Part of a small language model's weights.
Architecture: LayerNorm before each block, rotary positions, no biases in attention or MLP, untied embeddings.
Training: a variant of Muon for these matrices, 4755 steps.
MLP neurons of a small language model. Each row is named by its layer, matrix (gate and up: input weights) and neuron, and shows model dimensions 304-399. Each number is 128 + 32 x the weight over its row's rms, rounded and kept within 0 to 255. A neuron's up and down rows have the sign that makes its largest values positive.
After each neuron's rows, "fires in" lists the words (lower case) most often at its 100 highest values on Wikipedia text that the model never trained on.

L2.gate479 [ 89 128 116 206 179 107 114 124 144 106  83 140 157 161  99 106 131 212   0 144 129 170 113 127 117 160 103 145 108 120 143 126 160  88 118 130 137 165 108 106 129  87 148 152 133 120  98 196  94 151 149 136 132  97  91 101 168 138 107 110 154 136 111 104 178 116 136 137  57 128 152  99 175  83 108  76 154  98 120 187 146 101 109 167 131 156 184 144 175 154  89  79  75 147  98 129]
L2.up479 [111 159 165 115  89  97  89 117 127 159 141 154  98 156 131 153 135 166  91 150 152 170 173  83  96 153 104 123  96  96 135 110 141  93 147 116 140 119 102 165 116 123 190 134  66 112 139 121 113 136  98  96  94 133 115 129 163 129  91 143 119 106 103  85 114 122 171  92 133  77 101 161 119 102 131 108 137 124 138 137 143 101 151 167 163 136  97  88  81 136 138 163 104 129  75 113]
fires in: "a", "ave", "aon"

L2.gate768 [123 116 133 178 122  71  86 121 131 142 127  56  84 126 147 142 150 133 109 159 105 148 181 164 191 128 124 131 159 110 136 152 109 126  96 115 162 144  96 116 146 113 141  81 137 137 147 187  94 152 122 141 138 112  44  97 129 149 140  85 137  77  85 108  70  91 139 100 157 141  95 107 130 106  93 125 177 152 169 141 151 135 121 129  82 125 137 104 159 131 145  59 135 108 109 142]
L2.up768 [167 173  81 169 103  67 138 114 124 127 110 104  94  99 102 136 160 175  12  88 115 138 204 116 182 126 130 151 123 101 154 118 145  94 106 193 127 159  85 108 163 155 113 107 126 151 163 104 125 196 152 167 137  86 110 133 160 157 125 155  98 114 137 140  78  48 112 112 101 159 128 134 191 168 119 144 138 155 109 100 130  93  86 138 101 103 109 197 120 103 123  39 181 156  79 135]
fires in: "all", "went", "go", "any", "to"

L2.gate816 [163  81 131 160  95 119 164 169  67 131 150 159  83 139 107 154 187 177  94 116 169 105 118  61 131 126 154  54 128  93 150 138 205 146 134 127  89 109  75 123 144 205 119 163 147 177 122 186 114 129  74 148 135 111 142 115 130 129 121 178 141 122  97  84 150 136  48 136 143 169  96  91  68 187 126 175 117 164 128 168 151 156 126 168  99 184  68 155 119 143  46 131 100 140  37 168]
L2.up816 [143  79 155 173  68  61 127 135 103  78 168 157 144  96 138 145 155 183 125  76 133 123  81  83 158 129 152 117 109 132 188 142 133 143  97 135 132 147 106 105 154 175 134 108 209 157 141 134 151 156 116 164 196 113 157  93 107 141 148 109 128 112  82 125  97 123  76 128 107 170  89  40 124 147 126 169 146 131 136 131 132 131 110 147 132 143  69 155 194 146  62 147 118  93  88 122]
fires in: "work", "death", "age", "also", "life"

L2.gate495 [111 124 113 167 125 124 134 130 160 174 133 160 105  96 120 124  99 154 116 176  49  95 119 107  95 167  74 118  79 124 116  87 116 136 123 137 211 169 154 117 140 120 120 198 170 101 157 144 133 153 130 135  84 101 113 114 100 109  88 152 173 149 102 126 153 121 180 127 141 132  83 122 123 184 181 113 163  83 165 105 112 186 129  89 110 232 131  90 147 156 129 151 137 157 172 127]
L2.up495 [109 163 128 169 111 145 141 104  83 145 201 146  98 143 129 136 168 127  76  85  96  96 167 144 116 121 119 139 162 139 127 104 119 118 102  52 116 143 144 161 143 179 119 161 172 146 161 143 143 135  84 163 140 172  78 116  98 113  85 115 155  92 111 109 159 135  75 137  78 119 127 221 217  92 160 120 153 115 132 161 127 116 112 121 121 107 104  87 102 123 134 141 113  72  84 149]
fires in: "played", "playing", "as", "of", "play", "exodus"

L2.gate136 [114 135  76 101 112  87 162 119 136 109 180 175 121 128  96 126 157 132 130 167 126 145 153 171  85 104 195 167 180 134 149 129 137 155 157  97 109 148 101 156 154 187 119 122 164 105 138  70 117 123 113 126 171 142 158 174 155 168 123 166 144 157 114 129 117  48 146 121 113 179 115 103 153  83 131  92  96 139 170 148 107 104  96 162 135 131 150 120 162 141 178 132 131 124 161  98]
L2.up136 [108 113 112 157 142 144 145 160 109 143  80 139 101 129 123 135 134 161  57 156  67 146 124 149 159  85 132 199 123 157 109 108 165  57  93 153 134  83  76 102 141 128 125 135 182 159 101 126 177 131 156 137  52 113 147 163  36  90 156 111 110 149  98 117 140 111 120 118  82 184 141 115 140 142  86 149  69 159 158 183 105 162 123 140 162 115 122  97  98 130 132 131 169 154  81 133]
fires in: "april", "october", "july", "may", "june", "august"

L2.gate41 [191 166 135 117 131 121 131  97 143 112 101 115 103 150 154 170 125 109 141 132 110 114 152  91 147 156 133 110 103  94 175 132 123 126 149 142 122 148 105 140  93 152 161 161 152 149 140 231 108  85  83 123 116 132 144 109  99  94 173 140 146 120 117 101  71 103 117 209  99 113  85 211 170 148  56 106 136 136 116 188 112 102 109 130 106 131 138 187 192 155  95 103 116 126 139 115]
L2.up41 [144 199 194  73 103 147 121 125 180 169 140  48 129 138 156 121 197 108 140 144 113 103 160  86 147 115 135  62 119 112 146 134 159 100 119 130  98 163  98 143 174 128 120 212 161 117 192 163 176 121 126 161 139 112 110 140 124 202 111 126  94 195  91  72 111 113 140 149 106 145 145 164 153 129 115 135  89  87 172 224 143 181  81 198 139  96 149 169 151 171 131 131 130 115 166 155]
fires in: "of", "all", "land"

L2.gate104 [154 124  80  87 138 155 134 115  95 137 129 130 194 105 113  58  64  99 152 127 148  54 147  95 114 116 152 144 166 121  96 133  97 117 158 131 139 142 121 148 141  80 171 145 183 204 116 102 147 137  72 199 152 124 123 131 141 166 118 153  58 145 136 143  80 142 142 183  77 143  87  76  98 165 235  92 117 155 120 158  42 202 142 126 143 135 127 110  92 140 145 148 101  93  89 143]
L2.up104 [143 107 126 160 123 146  88 134 139 115 156  77 141 174 119  84 143 126 160 174 147  99 171 126 131 166  95 134 142 129 116 110 121 118 129 187 115 115 136 123 129 130 124 119 205 116 115 141 107 147 112 129 137 144  90  64 128 120 144 187  98 116 139 140 118 148 147 117 128 160 159 174 168 174 145  87  87 135 144 177  96 144 129 109 158 164 129 125 150 158 118  97 119 149 121 151]
fires in: "career", "history", "originally", "reception", "have"

L2.gate613 [168 106 106 128 107 139  94 141 121 127 141 110 122  98 114 128  90 131 141 139 114  81 150 145 183 132  65 132 187 108 135  99 140  90  96 221 104  90 124 128 105 152 125 155 153 120 128  90  90  89 118 100 144 168 127 178 140 117 149 135 203 147 214 167 142 137 124 142 147 115 110  67  82 128 161 153 112 105 115 183 157 114 145 131 185 101  99 133 104 131 143 165 111  73 150 126]
L2.up613 [173  99 114 122 123 140 130 133 170  88 107 138 115  47  80 131 118 153 132 103 115  91 101 161 204 140 110 158 156 121 109 133 150 115  94 177 128  91 112 171 146  96 129 130 131 108 144  80  88 147 143 108 110 151  92 158  73 177 113 149 209 138 192  96  96 158 127 112 166 133 143 140 112 163 173 143 101  80 119 197 164 116 102 129 125 103 166 172 117 103 125 127 144 111 149 139]
fires in: "her", "with", "his"

L2.gate875 [168 122 146 180  86  83 134 156 107 115 122 173 158 138 148  66 139 146 100 173 152  73 157 117 151 197 108 124 194 116 140 146  84 162 139 112 127 142 113 190 135 161 109 110 125 131 127 136 151 156 110  84  48 111 122 141 112 108 136 151 145 152 153  82 166 173 131 103  74  94 193 110  64 167 115 177 149 127 139 173 178 182 145  90 142 125  51  78 198 149 118  72 100 106 111 165]
L2.up875 [ 86 134 129 178 124  75 107 149 139 102 146 155 120 108 215 175 131 136 127  83 150 159  66 127 146 128 127 151  98  96  40 108 133 126 135 119 106 102 124 132  95 166 116 152 135 106 120 180 178 137  44  98 135 122 150 142 133 132 118  86 138 123  89  78  92  36  94 116 122 170  59  74 152  64 138 134 166 137 133 132 114  48 134 116 172 141 170  92  87 109 139 100 114  67 113 149]
fires in: "and"

L2.gate264 [ 98  90 161 169 180 152 145 196 149 137 105 118 139 133 145 107 127 168 105  94  66 185 144 108  94 117 158 118 138 175 104 119  82 139 117  34 105 153 158 110 201  80 162 124 117 151 130 103 137 145 124 155 129 143 148 106 146  85 103  83 100 146  88 137 118 120 139 144 127 201 126 142 171 107 130 148 152 143 121 166 120 134 148  55  78  80  71 167 173 166 163 111 114 121 109 142]
L2.up264 [125 109 168 163 128 115 101 119 130 118  69 117 132  94 130 139  85 150 167 103 101 166 122  96 121  62 152 113 141 163  96 119  99 193 125 130 126 116 101  86 179 130 203 100 109 146 166 116 114 123 120 150 118 115 148  90 136  84  63 134 117 110 109 145  76 129 133 130 158 180 155 156 162 147 127 113 126 167 124 166  92 135 144 109 106  95 131 150 126 132 151 119 113 104 129 105]
fires in: "to", "not", "t", "may", "would"

L2.gate781 [ 87 132 170 162 124  86 174 116  84  99  85 108 143 128 168 127  90 143  86 201 115 137 151 106 113 154 155 152 177 100 135 123  61  94 135 129 116 204 136 183 136 123 115  98 171 196 151 110 144 120 114 165 123 122 138  83  86 113 142 143 106 105 108 119  78 116 109 100 129  99 131 169  90 151 127 142  66 100 181 141 137 220 116 120 155 169 129 101 136 152  85 175 171 187 137 123]
L2.up781 [114 151 175 140  98 120 156 149 142 136 132 144 108 132 154 109 112 163  85 139 139 104 163 132 142 138 179 119 155 111 104 148  82 144 119 136 124 135 156 152 116  79 126  90 139 150 127 117 133 123  99 132 145 138 153 132 148 135  62 179 153 103  90 149 103  76 130 119 111 124 126 185  32 196 139 150 142 107 184  77  74 167 133 149 156 157  96 154 116  85  59 123 100 177 161 105]
fires in: "after", "before", "until", "and"

L2.gate217 [190 117  96 171 164 120 125  68  76 140 167 155 134  91 112 134 168 129 205  64 161 162 109 153 150 153 144 188 160 111 143 106 140  96 143  98 136 163 136  94 150   0 144 163 124 166 153  97 130 175 108  74 134 147 149 120 124 131  69 122 153 112 127 146 162 174  79 114 131 126 113  86 126 139 169 104 117 157 119 164 155 145 157  89 166 146 122 155 151 136 118 114  73 102 118 153]
L2.up217 [196 192 221 168  78 134 157 112 141 148 185 139 138 131 139 128  81 171 135 134 155 105 102 121 156 119 146 129 155  76 135  83 107 116  92 139 141 177 117  75 108 175 120 171  63  83 146 131 118 116 112 191 144 120 126 160 132  82 129 127 169 131 142 184 115 132  76 106  71 154  99 126 138 108 113 114  95 157 153 133 117 103 137 130 190 153 123  91 124 103 130 130 114 137 117 150]
fires in: "and", "these", "the", "their", "whose"

L2.gate819 [155 149  79  72  98 117 164 122 166 126  97 136 145 139  90  97 107 155 174 194 146 132  87 113 147  90 146 102 135  93 160 156 151 169 156 136 146 125 102 143 158 107 155 101 143 123  95 115 155 149 104 116 190 159 116 129 156 151  86 151  86  76 145 138 232 107 133 145 147 133 113  96 119 192 184 157 160 146 134 191 139 126 106 125 128 115 109  92  88 142 104 133 121 136 127 141]
L2.up819 [161 118 166 110 130 140 177 152 127 149 110 128 140 143 158 101  97 173 114 189 121 142 135 119 137 168 125  96 119 115 122  80  54 128 161 111 105 102 138 127 150  96 108 136 114 125 180 168 138 128 127 121 152 143  87 105 103 187 116 138 127  94 141 116 156 118 158 100 139 124  71 140 157 183 141 143 137 146 156 120 159 123 115 155  88 134  63 117  94 123  94 131 147 135 114 141]
fires in: "by", "of", "under", "for"

L2.gate777 [ 95 121 175  73 139 141 146 139 109 189 136 101  92 127  95 124  84  94 102 157 144 172 110 153 128 156 147 121 143 167  51  82 148 126 152 113  86 153 107 118 136  55 126 122 137 157 108 178 112 166  99 137 141 148  85 144  60 145 113 213  89 144  93 110 171  84 121 100 194 102 124 115 116 173 134 133 120 179 199 129 145 125 136 139 152 118 178 124 171 115 114  96 216 164 110 106]
L2.up777 [134  89 129  99 102 155 116 141  78 181  90 185 124 110 136 124  73 192 100 106 157 115 126 103 128 164 127 146 155 146 115 106 164 168 134 122  90 113 143 132 121  85  90  81 124 183 106 147 195 156 108 158 176 101 191 139 132 138 100 134 136 145 139 131 139 136 107 135 154 117 126 101 122 129 170 171 140 148 113 151 187  97 159 138  85 102 155 136  97 119 109 176 135 137  80 121]
fires in: "by", "of"

L2.gate40 [109 164  78  92 105  78 170  72 172 119  86 184  71 111 140 152 118 118 150 108 131 124 114 145 109  69 141 143 179  76 152 103  96 101  81 126 142 113 121 141 145 120 180 119  96  78 129 114 136  93 134 173  83 111 105  84 112 141 109 115 126 116  66 147 107 110 120 135 181 194 161 161 113  96 139 145 114 104 200 160 105 195 127 144 130 139  58 131 127  50 115 150  80 107 105 125]
L2.up40 [111  86 132 118 120  93 166 170 133 108 111 206 137 129 240 109 116 150 151 145 130 150 104 192 108 104 104 109 169 118 142 128 124 173 142 184 142  99 104 182  54 199 116 124 108 116 142 183  90 142 125 124  81 133 180  60 149  48 112 170 147 135 138 122 124  86 152 114 187 139 120 116 131  79 125 154  98 107 121 137 121 145 124 200 119  89 155 170 136  88  99 130 117 162 139  90]
fires in: "the", "of", "at", "from", "a"

L2.gate580 [150 158 152 156 164 103  98 137 133 112 102 124 129 117 104 166 168 151 108 167 171 143 128 159 155  84 149 133 126 161 157 116 120  99 190 111 171  45 142 218 114 128 113 113 157 120  88  95 108  91  84 133  84  82 114 130 121 145 168 198  95 180 135 154  83 126 151 113 151 137  78  71 154 128  74 181 151 137 155 221 165 133  90 154  92 132 132 116  94 115 171 122 172 107 112 192]
L2.up580 [122 156 121 128 102 144  99 179 133 122 124  77 128  78  79 191 119 146 162 144 187 106 156 130 141  66 134 120 108 104 135 124  86 169 144 155 146  93 118 177 126 207 145 115 153  94  84 174 147 126 105 113 147  80 129 167  96 107 120  92 116 159 137  96 102 131 126  92 210 125 115 120 107 100 120 218 156 188 142 147 179 150 145 136 134 172 123 102  62 104 200 110 109 103 197 135]
fires in: "on", "went"

L2.gate558 [ 96 128 110 133 114 123 129 193 135 154 128 100 107 111 153 152 166 157 150 148 110 120 138 139 182 167 112 110  99 171 172  72 167 105 138 105 160 146 104  91  66 114 172  51  77 132 104 197 119 115 184 132 128 176 129 133 174 159 150 150 118 172 104 135 131 136  90 107 115 119  66  85 104 144 101 102 140  55 148 146 131 148  99 149 143 101 145 152 105  85  78 150 146 143 109  91]
L2.up558 [ 71  99 104 108 163  87  96 171 129 123 159  65 107 139 121 165 159  94 147 136  88  99 133  89 147 122 128 123  84 127 124  99 167 137 109 127 151 190 135 135  36 128 177  66 111 110 110 110  90 153 189 131 174 138 123 104 160 191 192 143 154 112  90 156 110 154 113 113  91  72 144  53 123 195  96 122 151 105 148 131 154  95 154 160 130 114 195 113  81 128  84 157 133 115  65 165]
fires in: "time", "end", "age", "life", "period"

L2.gate409 [178 129 125 107 181 140 163  83 124  86 109 145 148 121 124 172 113 116 103 170 105  71 100 111 141 163 128 134 183  89 160 114 136 110  67 146  88 190 133 114 129 140 181 116 119 179 138  71 149 126  94 147 130 105 102 127 175 116  80 148 122 128 107 121  87 166 169 143  72 120 139 145 158 126 105  96 105 122 159 171 157 147 142 141 166  99 139 107 166 135  38 138  79  90  94 150]
L2.up409 [164 171 135 114 159 107 161 159 101 124 137 158 158 158 148 119 168 123 100  68  95  91  99 155 180 103 113 124 166 140 148 136 153 155 114 145  93 109  87 158 168  98 180 101  79 125 123 144 118  71 131 158  79 105  88 128 146 154 115 128 141 128 155 160 103  63 146  87 157 143 111 144 139 158 106  82 140 122 158 142 128 152  81 131 123 145 148 108 127 160 112 100 122 114 131 136]
fires in: "and", "or", "with"

L2.gate314 [178 143 170 190 157 126 111 167  95  83 104 121 110  99 187 164 120 108 114 155 140  88 138 102  65  71 125 137 129 109 128 104 126 144 146  80 133 103 108 131  87 107  95 163 159 126 100 143 108 189 126 117  76 132 124 149 138 153 153 163 187 151 167 103  77  92 128  66  81 119 153 157 127 121 140 159 140  90 140 152 108  86 113 138 158  84 168 146 145  88 137 106 151 177 105 106]
L2.up314 [168 117 111 142 168  73 194 137 141 136 164 131  93 153 119 184 107 108 144 144 142 122 141  55  74 184 147 110 147 132 141 123 146 135 121 152 134  68 113 104  95 159 121 116  94 127  85  91  51 135 137 139  99 162 102 108 154 160 149 113 141  98 142 114 145  91 149  87 152 104  77 113 109 136  85 132  91 132 164 120 124 136  91 116 167 163 153  96 128  82 194 147 147  65 108 143]
fires in: "and"

L2.gate351 [148  84 172 119 163  65 138  92 144 121  84 153 130  66 102 125 151 164  95 208 117 142 144 146 112 195 128 175 174  87 107  89 120 142 124 138  88 184  79 150 101 113 105 170 143 146 153 169 151 104 145  79  59 113 167  65  83 139 167 143 172 141 105 132 117 123 118 146 123 167  90 153 132 140 121 139 133 107 124 108 120  99 103  76  86 207 108 132  91 180 165 170 190 124 129 146]
L2.up351 [131  97 176 125 119 106 180 132  89  95 128 208 167 112  48 140 113 146 107 161 159 142 110 125 100  91  66 140 109  86 130 118 153  94 127 115  90 145  76 151 163 114 144 140 131 149 178 130  60 147  97 144 122  74 150 103 107 159 129 132  54  77 103 167 105 161 129 160 136 143 139 127 141 129 174 109 109 184 133 123 218  72 151 120  51 130 180 114  98 172 127 139  96 116 126 118]
fires in: "on", "in"

L2.gate669 [153 112 100 132 132 129 158 142 175 105 189 184 126 122  88  75 142 138 109 100  61 157 174 169 129  74  98 139 133  77  77 107 161 146 116 113 132 183 113 141 122  99 127 108 115 121 134 119 106 100 127 108  77 114  72 161 166 200 107 174 152 131 122 164 182  86 113 160 160 146 136 115 123 193 146 117 110 144 137  92  97 152  95 162  61 125 108 139  99 151  82 111 117  83 114 184]
L2.up669 [161 123 123 171 127 146 182 158 149  77 120 125 155  75 113 137 160 172 105 119 200 117 125 175 162 123  97 152 109  79 124  97 145 114 105 117 175 144 121 127 160 146 117 121 125 114  99 162 116 137 143  83 112 140 102 134 112 121  94  78 151 148 131 102 120  96 165  80 148 107  68 130 172 158 168 171 134 116 111 205  89 134 122  71 103 131  91  99  85 104 161 138 114  96  80 121]
fires in: "summer", "august", "april", "july", "fall", "may"

L2.gate388 [122 117 137 199  87 136 241 142  98 100 113 128 154  77  67 224 162 163  90 157 164 152 141 177 151 119  79 127  66  85 102 109 130 118  41 152  84 164  88 147 145 146  96  85 109  55 127 114  94 105 110 154  78 105 120 219 160 139 152 151  76 179 135 103 147 166 140 130 121 182 132  80 137 115 145 160 120 126 171 175 150 125 158 148 149 190 140 122  92 158 132 147 220 134 152 124]
L2.up388 [107 101 120 117 122 139 153 115 134  45 114  78 197 157 103 179 162 174 158 156 155 135 116 131 109 148 132 146 134 127 161 138 107  86 149 156 117 127 121 124 131 130 141  85 151 103 137 106 100 107 110  69 101  99 106 156 143 134  93 128  78 180 106  64  99 164 101 166  94 247 166 113 126 169 162 111 135 151 112 133 143 155 139 207 194 163 108 116 126 149 148 172 162  82 149  92]
fires in: "on"

L2.gate959 [104 134 130 111 108  93 188 127 125 185 116 131 105  97 131  77  99 133 144 109 183 183 120 158 144  97 155 130 147 133 102 125 112 146 142 149  90 116 105 112 135 131 120 178  99 150  83 131 123 132  94 131 139 130 107 131 179  79  80 137 159 125  95 131 121 110 192 157 102 126  93 145 102 117 179 150 168 134 126 117 109 113 189 123  95 132 125 135 113 119 148 138 134 125  77 115]
L2.up959 [168 126 144 121 116 120  99 168 156  70 111 149 115 134 120 115 171 118  84 137 181 124  90 139 155 122 131 132 180 116 139 137  80 110  98 184 112 141 139 160  52 158 123 176 139 131 166 201 150 156 130 151 127 114  66 108 154  98 142 155 153 117  79 145 122  96 106 104 148 181 104 158 166 171 192 134 120  78  92 154  86 126 184 230 154 100  81  92 119  88 145 148 131  91  92 114]
fires in: "on", "for", "at"

L2.gate993 [129 137  65 126 113 132 180 163 143 106 177 119 150  51 132 134 131 161 142 153  90 168 156 176 100 114 168 156 174 121  43  86 122 186 111 120 139  88 115 130 145 145 113 146 126 153 111 110 120 122 128 148  80  47 139 133 145 143 146 166 107 127  96 148 147 107  77 112 154 122 140 114 105 124 197 121 158 100 154 105 129  83 171 155 130 103 132 136 126 144 127 141 108  50 168  75]
L2.up993 [180 145 118 156  85 195 148 175 182  75  80 136  77  99 178 146 150 178 120 140 133 113 120 130 145 138 116 154 192  65  73 114 107 149 131 145 175 190  65 151 187 161 123 143 179 112 155 106 184 162 147  66 153 119 136 163 122 130 144  95 173 149 118  89 191 142 115 103 159  96 150  93 217 138  84 102  76  92 138  39 144 150 111 124 125 119 152 161 154  88 145 178 130 130 150 148]
fires in: "with", "of"

L2.gate467 [137 112 124 144 119 103 136 110 102 220 120 131 143 112 120  91 121  76 119  96 162  97 130 174 148 147 141 175 149 133 144  61 115 147  94  92 119 135 118 112 115 142 153 124 107 112  98 186 119 152 121  76  98 170  67 118 145 136 153 117 184 160 112 164 128 161 200  92 210 116 136 167  77 110 147 127 161  93 125 180 132 131 141  76 121 108 100 117 117 110 111 182  89 135 170 133]
L2.up467 [ 93 115  95 109 166 119 158 141 185 136 144 149 136 102  90 185 118  51 158  55 125 125 152 135  93 100  96 183 158 133 132 153 121 172  84 180 108 175 137 111 144 103 128 148 131 103  74 129 117 106 192 141  13 110  97  75 117 121 142 119 130 128  79 147  82 192 165  88 146  94 114 110 105 107 163 141 136 148  93 187 134 147 107 111  53 105 101 110 150 133 145 139  83  55 141 105]
fires in: "for", "of", "from", "on", "by", "at"

L2.gate278 [178 137 140 165 147  97  85 152 107 178 113 102 126 149 114  94 130  97  91 104 116  99 152 108 133  84 107 153 100  93  89 126 177 144 112  63 133 177 100 134 141  77 123  44 147 189  84 146 120 128  52 178 141 172 142 121 167 112 102 139 139 116 155 124  67 132 132 139 110 120 126 120 122  75 195  93  83 141 121 195 113 100 199  92 164 141 117  76 180 147 162 118 129 116 137 123]
L2.up278 [123 166 169  55 182 106 152  71  82 157   5 165 142  77 119 129 114 111  78 116 122  57 146 103 164 169 139 167  67 123  89 121 166 145  77  82 145  91  97 136 125 113 135  64 151 139 119  98 130 126  91 168 130 186 157 142 133 173 133 123 121 136 119 172  86  53 110  97 137 174 115  98 124 125 139 126 141  89 137 157 163 115 126 113 167 138  88 103 106 116 170 156 120 141 145 120]
fires in: "not", "t", "or", "never", "just"

L2.gate870 [177 106 152 110 140 129 114 146 107 210  88 139 136 167 109  83 135 138 117  70 131 125 124 116  95 162 103 228 141 126 146 130 109 140 143 141 151 106 123  75  88 115 146 149 168 147 122 119 125  98  92 108 144 128 124 116 110 146  96 134 210 132 137 156 112 189 154 117  96 139 121 111 146 107 178  69 130 107 172 110  75 212 175 170 117 133 192  87 134 127 156 133 138 132 129 100]
L2.up870 [155 117  91 124  92  78 176 112 155 223  91 151 159  86 122 102 142 102 132 181 139 207 133 134 115 142 198 149 156 113  82 130 104 126 129 141 152 150 142 109 149 135  63 178 142  99 150 118 152 123 166 111 178  96  88 136 167 131 101 132 128 148 107 182 150 132 146 173 115 111  94 124 117 134 108 123 101 161  64  96 154 105 132 193 175 126 118  85 126 199 153 157 105 143 134  62]
fires in: "on", "in", "by", "for", "published", "as"

L2.gate812 [163 142 163 144  76 114 103 107 125 111 103  93 112 149 132 159 133 104 156 124  81 137 190 100 109 153 149  74 144 151 111 115 139 128 108 124 120 106 104 162 124 118 115  63 175 115 128 109 102 121 155 140  91 102 103 116 116 154 148 125 118 114 158  90 194 105 125 122 122 135 177 123 133 177 125 156  78 191 125 158 152 133 127 130 158 138  47 119 162 100 108 110 110 146 112  91]
L2.up812 [127 189 113  88 154 127 124 108 143  99 152 114  93 158  76 169 124 174 157  74 108 162 137 156 118 135 148 173  77 146 111 114 126 138  77 125 118  81  68 123 121 151  98  79 145 140 127 154  45 102 165 208 111  82 103  94 116 137 175 119 147 139 146 116 160 129 106 102 122 138 147  68  99 104 155 139  81 145 150 173 173 110 144 137 146 143  79 122 134 106  66  50 126 111  97 135]
fires in: "can", "s", "do", "is", "t", "could"

L2.gate797 [134 118 138 174 172 108 106 206  87  97  93 104 141 133 123  74 126 147 186  94  60 115 171 129  99 122 104 119 189 148 104 149 140 126 107 112  68  81 113 169 155 133 163 154 114 124 160 143 132 102 124 123 150 134 147 126 102 187 119  94  81 137 136 101 103 132  99 143  73 155 108 124 126 153 154 167  47 162 128 120 129 119 145  77 162 115 169 121 170 117 146 144 100 119 101 117]
L2.up797 [185 142 141 183 110 161 135 125 139 131 185 132  82 119 190 139 139 126  83 153 119 122 135  72 130 151 152 121 157 174 118  96  85 102 117  98 195 185  68 124 135  87 129 106 118 122  88 139 129 161 109 152 164 125 148 138 139 159  44  89 147 115 157 155 129 190  78 127 139  80  86 141 140 141 164 216 112 146 188 110 153 133 157 174 181 163 126 152  98 110 160 154 126  78 138 109]
fires in: "and", "mch", "rch"

L2.gate674 [ 91 102 100  71 153 124 200 118 139  50  95 162  97 181 129 156 109  94 135  80 114 159 131  93 122 104 144 165 213 140 105 137 128  47 109 109 131 181  95  96  89 141 100  96 167  94  40 155 170 124 159 128 168 134 116  77 132 131 128 126 124 122  79 190 150 164 102 135 165 108 104 135 145 183 159 129 167 168  82 133 125 169 142 107 181  98  59 162  84 139 125 113  56 104 153  55]
L2.up674 [ 69 103 114 124 113 131 154 113 125 133 155 132 160 194 184 169 152 146  90 128 122  88 117 138  92 150 109  95  71 179 124 135 148  82  72 101 138 111 190 128 169  71 114  90 149 124 118  79 139  88  59  84  88 171  83  91 113 146 134 138  90 149 169 101  78 167 136  92  73 128 121 105  78 137 107 131 104 118 151  69 144 140 139 127 111 131  92 108 115 172 120 110 133 117 123 138]
fires in: "to", "per", "until", "of", "and", "by"

L2.gate438 [104 100 155 144 156 139 159  55 140 151 156  87 169 141  57  91 124 134  98 164 126 110 132  95 160 104 153 138 136 130  45 116 151  74 113 192 128 130 160  85  71 129 179 102 125 156 147  99 177 151  76 137 169  83 100 161 139 115 168  82 174  94 113 180 118  82  93 152 145  72 153 109 141 150 184 143 195 159 130 164 175 126  99  95 159 149 185 120 162 132  81  80 101 117 148 184]
L2.up438 [115 161 162 126 150 126 163  68 100  93 148  66 153 136 121 112 117 126 136 160 216 154 197 106 136  65 139 157  92 147 142 145 134 147 140 121 181 169 104 130 161 183 135 120  80 204 134 120 105 154 108 160 140 138  69 168 140 127 109 115 127  89 106 170 111 150  73 140 165 132 197 136 136 120 175 132 160 138 171 160 170 148  68  71 121 150 178 113 156 141 152 148 142  94 148 141]
fires in: "de", "a", "b"

L2.gate921 [120  92 176 120 225 159 136 120 106  91 142 110  55 122 153 127 116 182 163 122 160 178 166 108 121 111 119  91 106 114  80 103 154 136  81 105 138 116  83 166 130 127  78 125 127 159 107 223 114 138  73 138 109 104 143 185 138 162 114  99 113  83  86 118 169 101 128  70 167  81 109 113  81 129 139 150 170 160 118 174 188 146 100  81 159 162 178 146 141 145 110 114 138 157 150 122]
L2.up921 [128  65 146  74 126  51 148 125  69 107 141 146  91  92 105 133  73 118 115  94 118 139 132  72 177 148 145 184 163 164 104 109 123 146 127 123 105 148  97 119 104 129 152 120 134 127  74 101 128 148  95  88 119 141 103  78 129 138 123 165 114 118 126 160 132  74 195 147 178 125 145 165 126 169  94 113 173  93 149 136 167 123 112  51 143 117 137 171 151 143 101 140 142  93 145  83]
fires in: "a"